Weights of a small GPT-style language model, trained from scratch on English Wikipedia: 6 heads of 64, 26.6M parameters.
MLP neurons of a small language model. Each row is named by its layer, matrix (up: input weights) and neuron, and shows model dimensions 0-127. Each number is 500 + 50 x the weight over its row's rms, rounded and kept within 0 to 999. Numbers have three digits each.
A block is one neuron, or neurons of one layer that tend to fire together. After each block is what it responds to, as a language model described it from the Wikipedia text at the highest values.

L9.up250:487428448461529480486439459435475459514423422496472490501464499552521382428445576471371504475383457549502449471562470467579449518486503608532527463498437407478469512466480600494488524568516530486445487471471501424497559446417563549469589509513421551450484455454446533453534502508523461562539474524466529449489555479563518548534529421473578464560487565559523451466476502603598486528481
Description: Table header separators

L9.up802:537521484558533423440422532545555534508523536510500415561470506555371507502507477476480547465473557502439511477518480558547501440490692414522574490486576515563502551519550513422498543466524562487620517496614540467565446459540499530453541506446552463530566433553510528493601432474529572466476420529584496570509502462575389490421541588552514490470542486465412566399606475444439448511537
Description: Adverbs and leading numbers

L7.up695:423398580438380540547442417494491419662479456517474526433489525489503535450558486402463448512466412520480529451467496536523529399531537511512451501519554460467593523604470520584499475482484488496464499501568522622514487515501524475484496582477606541531428488517348569485495482537516547527516441467526503413494507480542577580516471593436451533505447511481586484393539512537544464464498
L7.up978:569499573506452528413608610533601543592478508479563479538574546588519449588521469428509443474404516504535521545502429463473492459570532484384540474516564500512536517514493506528589512511477583605559537574495486537502556490535449477500466461504438497519439519480443500435424509493513544445550512432526533577526457472528448500571524455500487465482519517531518402411588482523425523454526
L7.up1093:528482549430577546584485537513472520507446478530586430525485441479519448574437488482536512475450414514520491510482505694444458452438477538534492455507534511575576480457544553521476557486471557443538455495486518603501495498501566533517562601518539493579466597513437515514418520565490496463476427544456548566577482480482550524569486494499486499499472668410451473429476483524540439545453
L7.up1232:454450556355476574507471502538541406487483465470480440534430430478462504509489531489509519479514441497519576600600539497468485376420512544573566449489563453455539534535513475471496451495583463486473552500517501478494501554582612445411474469412531505571432441563452566490479542534492534508550454526519469497512486461492471502627552482481488538478464484487559433480461505477487540450518
Description: Sports score tables

L7.up119:483534430507522516462545502554460515539473533534391388469522490489551464479473483471501518476430447418569531443510473551571481448465456441606500503524571410414514528508450540515542550533492422479482551445578483488591519525576434608514502460461404581450493453533419471433490544540457511562534516515507507454453534504544476487569518577550527569519501532474502501562516482530457531529490
L7.up451:462554574457569549396477517471564522475483414465550486455500512390567489404514480560590543463462534484518402517530474527490459458555472433596557493587621451434467496462431662506471481467480440496533529479493438515556560503594602619421377552476601553579492446571503496539577472514418515525406496459506500584502496477470487508572469552549467505515529571484477540502530490479591445501510
L7.up625:433469456483521527487504474611481531349574451546462483460535567499522466552474473491507537479507544577431584537553481518555501468438455463521534488476396444463521457515526461492593513473456415354522517512567447483584494508553500547458502537513480554508481535527500448447556314454491476481492427509463416528552515449413513540587471506580493461559500588476422539482524520561455554563524
L7.up1052:442462497455560428379450481512566518449504421498397453500460422527448614489478416538465472565437480495412571485597434406512522512504462477526601422530502502447512441586475575560456512547474522521447512475430447459521347501594560515491487468485405486595549539496497481557490423529506495524468419519527463560449526484510538539472591447490485406464503500538461482494572481499464474429482
Description: Post-copula adverbs/participles

L9.up826:474541544511486503502431475481553423518491440422473425484487453523556493509515486476583531428469503562528534485569551574478552548531572483462552547534473503424536384415538481587586432483539518482489516480560416568570409579504471449471479492536488550504496565468483516546545435438429484501482448542434485488539459487392498521547470466447558541500444442560617437437501482520492499486570
Description: Biography descriptors and table cells

L5.up14:487479418527429452565522579510537495561527437491488523525521449501493508535555508568487572539452495517508575529435508513474421557474546520481529509437559476408473426512489549525544550454509533469471539430454522519535469493569396503473434461467383494443506492519541513572423542443512489489463509514473483576533524558531510483549468614498375543572518533634510562551447463547513435484518
L5.up142:537493410534478478447440507498570430519469494447509582499538582531501560471593620472518495521526529523477535502535412548447339547512499478510490524423511549547508444497567512482484381528437430495458563459492491481533483471563557448425470399511449519465392530464473563544519463589441520648497597543536481519494516526485491486516597474533424484563516530556514469452507497518460574530439
L5.up144:527497443519525443556435501472492467470495419499444493494501585433533542550532483411449545475480480574601573522406471455516492513551461441500544470467450540471437400576529439511547466486435496456463607453460503471416581555456594529486472417529451558467514583632492539452495447550528539441448545420541605431459458514538517465506503464545600492583490540544442556479504514581595564517520
L5.up486:519488506486455395574452389497524446539458450474472532474472562495491491532589530458480484472474442494487511464506549489539457587521543503524469456514582484408544364614454474520496414537514516440521472503542519586517619480534488489489550560470465473425549579550505431465464497443468496461471505504571466515496526498523552488568506515480437535495462533510503513468465554487493505543512
L5.up683:552421440528518520499543473512402453524582420429520537459513488537538555483566514507443412513508465436489530483431484534556460500467610521499500481471547444494483475570479501494519525501480588485497505482508504431512517542428434442528358493539514593577587535500514525474527537403481521474524462524461469373507507562535450524509537398523513500462495583605521497514523485491401471453503
L5.up731:559413480446517416512440460493470412464459471500475511570541549515567556409595543481600520533508475478466558551618454487571478459457494493520578592537560481440587551432527447479533493540537556514489536503523528515460508549434472594476400483486422614472516414499589570431531646528469558461483531434509456459521477543530534566510491464537487561488384519518457500430493445581480554519506
L5.up796:506486442435518500488568564550485507529557479403499568429490461549432474442475443564507518509494531433456507525573476457485512508496563459490488613514446484551462446617482472521508512487484464411608504485484394575500524581479450558447407507482480488639485494590498445456446481471493555469511506480489489473554458492496441524496558471502576452422541492525459521511460478530516495452450
L5.up978:505558456527493445445559468558505592535554454500493531505497454397492482520497410539328552513552498485488425491514445486496452437460545481458483529448378517449471546616494449525499483491476501512495469473488484427550482556546463543546436443527494481537459481503502412475537537477474467487596504461507530420433484459409580510475450479600555476484547533457468508534459466468604464459397
L5.up1065:462503396499509564584491407510519433459518550435511496439577424478496445506509493441552526508481451560532482612570457575444531487467483529499485471602444475444501455532526500612530481408495501530499507575476497498485420541583539412479459449468514570523489537564550531490538496507483521552590447357507525504471453584516514553534471520517529419506494510584591534494401430485462436518515
L5.up1074:548498510523605464510550514553547512527494478501454456494451555457450519558448473568622507445456498524485549435544359492495499436540480534486526485525503477514564414495470423443392445530512511569430485560571418569407624517536517422534495615445554466516533458569484462471586396456456536498454501474624583462441571472497473558522477519508473520590472569446463522523495456486501525591465
L5.up1128:424450492488436481545434536432515528484528433461451593500465398558558585393562412448476570479503546459454452423444553539493553437476577393513442508541493566459564436542457392540491489497488525529559481478424520486458482616484475514485532512503488471580526525524515535530411452476516488511537456492396477487504511568517429492428495510456539501512554472495418469490384469492502506452479
L5.up1150:481466451503573527453491421504480458512456473479603552512519526422475421509510407512586460535541423482483455632596479559582583583499504391520494474430509546499521482487531479464446435540526592487391558462463467476531458541539528486557484492504413584530449422427462469504535470535455486422475512397462524519552409497533515602488575476455499543500523492452559523460479411482394527511528
L5.up1237:461527486557446445528468530451520509513584459519479534575468509474505560453500434458457546573417571446512559492451412538537396421507502524440550438559431552436523468604486443356497546569484477535582522351503470465466463492531469492491382451555436479455552531484456546466474445525531570474521543501534539424459516469454400538531523507532489456489510450541486451508517503485491495621471
L5.up1366:481593441506416475442513490564556566462547552539504546488509541367487513474635504561560417534470553478566528563412486486422540389510456601426493550561537551472514486441531459505435454446621483496430531444396514438498563475481524479549465554490446471512505520487584561451543532459403556464460454469574524444442410499499459487513476512546547450481530478568477475445542380504420505552541
L5.up1429:455469519482518504524488417570411488498559487561448494478549506514518541605407435527455464583414504516463499597434416500513457567486528486504484475534524552416553424592416586445477477642493506503536452465454570456560526521460462475498419450428468563522485484521468505482534531521506508548543539462539504545438500524467476491557465472498500441522494426484585549481474428528476495591559
L5.up1467:479495469484439503457483542565499507406502510536454583487528426511452512479362488565354430491448479458562560467539500589554442392551477440501499548492567420487534502478462485495468560521548477375443526496476453515458476544562466491479407514486514538462506595525546494538533492514516557386417540548485444455457532552449554468484524413477517512439456485493391440546520511553433518523561
Description: Table cell starts

L5.up97:445526586498489657484608509500438505591462542458538563435524531503567504505589506450483446421572467524462512482588394462460467470493486463416449431556432504523492427493466357559603525519464479497489546542455489557519544550506521526525503496469524520524559500476446459473572581592578533524463498510503510482539417489545576511573497553431493498428527520449556494467536529490474537461490
L5.up162:613548474462540488582486457471504378440592520412518501442504420524477459443408457453523570516487535519548487427526527436510423456574470477511506471557483495520528569560486457471549520525558534509427555484460449491560510528540453520491562448574531383604517399441532635561521469479455487495483478507531552496547463465538599565456487464485665562458530530489556432480535484477491510525405
L5.up201:481434407514477448490477551509535489526534524450588563510475538537518504449500477421448530469509369480515487557594521595493607406470529536551470458502528531549496490436459503439503544529526429486499541496449508533509443586575532519493445453491546496455513535509469537462557440490581516506522527526480480567584397485561483479461406553515458490516527483461459483509481497421462516434484
L5.up223:509389539536464555533527487428451481480409546475496502503501549501615542517566510487475479442440459409555390507549449564498437472593565434554436399525543521562553534507431422419500627477513455491485521530541407534475521495510457375520447525533538500566491459439462586473499530517452566357547475551477491500495487551547441603577503417466503556487489528503548450450508464543462499451435
L5.up297:436426498568505513561518485472480459608507390549455481541529427449495470484637468437469462426443418473534498439490549441531508468488516488577498387520549480454567559503491516454478387527459436505446519484490532562501513414523495487448400457540491642493462545482478580559501527545509543544583470471578494542484441497522530486563484579477545456432461478536496444423547488505472497560486
L5.up346:434426494512407606540480485445573574466494433565539631562474498563448466508463512438558525487465543493541502612552547546511515484457541491461479479543526541572509566493482419394475565496456582473590534522491485456547439496479506465425396483435563465592390516511401459519492485532543484566539366522454462541447487499474487534542527559536634423508422501622549516486551505511509475545492
L5.up530:461523523480406459529473485475554441391485472478434421526415507391557505568470481550483518476373471481517556542483417552469512505513505471513520461545468426531495515518559465593395448514495565477421518555459374489471361580572473506525569485472475522530520455479487456422585464492503556541454494541496481504555521477487493462476538491523516460504453505466430465448463449535543585468563
L5.up641:522460472498522560445533515455483566479477503502468521422539538580474483537445505384518490469563428517495539332525626508534466555545587494463463483485469542577442370536541487501461443489457436584396556514558454496601490547537443441456483485501504536526550490433455496472530515495488567596579472489521520455459504464645624533525441478477447523602504546558501477384549529536474488450457
L5.up768:523547458559401451556489399529487511501423464461511516635512478536469522469528498426467531524415528570508435598541505606492485439400491577481455482488531570563590430492509428526523529474464531459483577494518458484553413536472434420505502558476461532502472441537455451521541573465489482524605503541503529442562478456496519478505511484549467409551606522496457546533453439572470551451531
L5.up832:497486439530533493512453583446555523520532478487480503572439441466567487526439525398524424519447433507505501479486556502545496440527506535441358440496473541595525457483472424417468446520548547506480563500541549625486450622495535454450384485497498493507463490477498500564466448401511464438546438543588593494437523511484507506562504438491493416524488489554457507496488529586517517395461
L5.up894:521476564521491492514499411504533498516405379532490529550529391518584478521468531391593497472555438478481535515587478489494418455522541589472483469505497535506543465541541504460505466477471529529492515458426477548552516470501528585531513604496389508501498471452446446535456544450473488558451486418538481539504553550605551550610526524540453480452443505499481531422495543579489600498557
L5.up918:462485451425461528461425461506435483501479471524458560396469475500501470555525547414559386486573502493481464450495517516457446478535577560515503452561548472522557588526526470558496381466538462511502512502533468534577451521431441544539488535527491463550532497434536480584418556440489519513484457529497542440527544555554542533596492531486566523634445514508543562447516479575418583567573
L5.up1210:496488481507551621565431515484552469593545455466437481450541540523497512534506495444446481554532565606569549454523463558558414433464575430535451453437543453474504484498558512577524466442579410528406490514465526524589474613490397605496560486548498514457476570468468581460570479504480534557500492490400525441522416475521527479372456509500496512530555464541499559484482399529447503474552
L5.up1279:552532511426512518546519461472507452476505505479557433469462552433433507481527452512440530477501423537538487514516468508533517416525509501495382462531529435524437512484553456495454413492568480552466479496488495461497493611572431441410469549482505542512432558478436460512523582430423500539480440623445537486601459474538472467578400514486459449437456546527558542466406474554435525521514
L5.up1281:486429405478430508489500462380614516492504452421549508572501546542492502435531460473543409451488495517524453459503564533477484444594537494408371477477564499519460472501390446560512586447476531574475436562420434585475491499566501541528351477442593498530505449507480476545477569431546527562529479591521498526479523569502632506531543459444562477601495459482378560514492461589456482442532
L5.up1377:477485393493528422501376417497497560527546633410568496487418639525598434503490485357577335615515541504493429539471542549619539488468461510444511499533514394526488481540502387513371469437533455398466477420578497511539420520576508504502518388575467515552403453518526520452512464500531521429537450517520489529417464546511429457476469509481567406605481526498407441499495436488464455458467
Description: Sports and election tables

L7.up300:478494567504611549551544470493522487515498500585541526474524392433492381460511463460457506438467495612514393535434542483546458469460558439496495422470452496518539538530405507446511521589452516449467457488476501444379514522505442529501454520563529567539484495470484538536483482604505424492477486467554514458416546555574542505463491574515564394452605534587390538516507512535445534571483
L7.up382:490555514509487495479431403511514486473530516410493542532553513567502463531434493414576496477482470568507497442483469469475497475531523471571502440570531529471563454472500441453480515518481480555459497475527454498466490568474435489583472505596392501436534547463422511422468502585513575551591368490508461475530462465495449516519427388467434446536548546477398492464406444521419546562509
L7.up830:489494499527512508452531462513444505451466492448475514560405471567498479449504428454458548496483485536466564507533391527471536542581511451569502545424522555445504480558487545468495524565578588451446492364462497386498495485547515543548552420564397572488497499575496498506565361562496550512564490509499547551467502541472601488466545358532400429466430422598456503401496506529490556520535
L7.up1136:435504424442535475505487528545430530451475428471491481532506512523547487525516507438592542423433452477511536462578414415446538482487458491517569453629507414509508526552431538468595473521588451424470485511514545459477467568459500477478633454527441587461560463464366496473536468461555535465557574457545527508519510512525599501502457455602446492496541553384477483431536520549452519546490
Description: Table cell boundaries after numbers

L5.up210:598499457521502497435545601588436558437505504492461578460499547465515480548437528420514565499502612470517418542549490503497533535528521455518477560572378498515482530423531455532518507466491556480476560526516478447487498468473469577499419531542472444567472465474485501490519525446453476475505447493482443493546522527602519601560497529490473435630552549530436504514468478558459495558498
L5.up230:508550517473584546388565528582516499417556506542521542418548480586520481472377479449494520459481540468495541483534501511634496495544511531567513585463470478509402580595574545540533532516455557418439537540575420479532501510552561571497409491382499527547492425522482543550461429443470585485543486476493521479459522562445572548509533397559556581472565419472474560565528582545556501487555
L5.up257:543481435501530468489445418445544455465495511489550421454469470530580502554548464495587580426545443503551549448466543593499433529520526450433491558643511525427508555461481467432587498475498475531414595475567534428528519452601479486504575418459473500567524502595559552635543528554485539497442543480521545564520507577486478561529486451517500550486500520514456448513515517489452461509468
L5.up449:461387448492600503426510561470565449561512538552445463476492514431431469552419461544449507586467484522506508425562528476519514484547480560474430538527547504572466505389496464485498475560581471480529491487456507441469569495557616515489493512609538635549520418511535445529527553481455423401407452426557444457394515422420524562561512494384480529607436519501436507523507585514511520556438
L5.up519:423480481531513413541393519396458513570544515500483505571488326566481476500426464602525510456540521517482511450452548472422461544522621581418519541493479514487490474478539529491510367435493497514490519565546471449441489489590398375540531397594488522488491466469545487410526469445516471470486491564474485564475591514568500441553511510540589487451406491498530508506468485470427562446594
L5.up552:502500447466584317527518508451545605480551436492481442533518474439585479568475480472475499518468479557566499474538510521498456538545488511523425518494469447456454530558621576440605423505440525540532458495534539456474538427581502579550510498456489533404528512550548607519561374494520550497505489564503531501461475596544598495510459386499582501523532537486501450448460518426558574556553
L5.up615:523443481481491505581510519512553568514553413521480576414408498502513539500435505406504460519536502450477489440508545456468458488546514504477537486611521487474495543550445460534481496638482476569545479415544624479463482495425507603505516482575428407503449569470554459568457510509461535471473519599524398388454577492448489533461545589468511544439549463490532616487554465541484511458501
L5.up694:467455417519516523547547543423568494585575500453453357577591442420468476456500471476492437529493496498545546467628586478517457490469409548458612499495549546454442483442533471407527501533557429468495543479493541494531499476539543546463526590446577503514508516488448589488524579611506504507364496467587514478450486555470554466521506495527457423545442442535511554466582434528505490560507
L5.up856:525457467488558484486550532530461533520477496532503371486454435521427533447446528496546525468465512506516538422519542557533449545519438499502568431589432553407429526473537514556539521439448501494475415498468478521468447458498569494505479436602546555485541535596539478437520482501503568544518456509497431476605502458405515494593469552487454539530527499441590513552554554526564404537541
L5.up913:448555479539459458529553433566580519500472463438448513508544520457557556488590539501424482545477429552511442473465511465563514516495517452524595478531525535530493497529476526468491554525460563516507430460525499442493523486486515551425530442506508512537537452589477504451466419452493519487494439397541507500488469594437554564544558534581488502523485519516569530504527509375521412438448
L5.up952:486438600453599467484608542550455398521511573429447455469453518522540433501499530591469498465516444572501456451503577399527445520472560446539444458529458458606468507452494544456475521409497490502506593534626430468448496553578523511592511556494494473628510455526433480496528517458484412471471489522482505518505531557483415517597545492537568456549513617480539561545563488445511478511509
L5.up1033:421475440562479517509481539411490515610509531423527538516476449370419482454516481538520392429505484429471599475551430550549522552608540500448490403538568456500555472472508434529502548473390444504499509385509530484418547520520530520476477492483474522524556501489582540492547392529484496483441419495573568569431561469508484542502490452415479547492437494501488478470595521568430479470482
L5.up1069:469449477521440401456524427498509629443545535461441527569488457457532533536597515524422564487457485479599520518565610493554497519462527457474535447614450511449496490487514567481513562493508394462583563434487552428458490479464558474496530404518404583619495449530482469407439515504439479511443386512460548522508459521449442481467482481510439495522514439423502477543470552476500529448502
L5.up1249:489509479461542557401604419555540537583507475483448426544505439485414483524463544515504514573601541491467435437555497405541470555544590413389501462500495496527453476487501598446496485498445545587539527509539493539537499497530489545512516493565458564446525496513522498478566556552434568462501366520476511454521524514467566552441489399509508522565440431421516559501615569406486567522484
L5.up1369:500578520541507570464578520521592541564489450404495482451540551420470485445558526495435460568504514544450498479500475438543382566511522500468443465549574533543602494536557467461511520464544466461562475544479484441496415540509579470539517505438519574544477490514512605493525467476389561517432350499526460530444450530477465481447513541434467508493513455519584501370591522470479440502467
L5.up1469:488432358503461493463539566639534448502458537418469514532473576469449588518465580582563508506545515411440441489502517481583479424570548442569445561545479520485436426400558428488449508483637513461529460451533456446482468499545555524538469461456490516545429555583495468562437444422470496563515508510555465452471599504523493490509498409599505466526470562568537529511568515524533483558450
Description: Word after auxiliary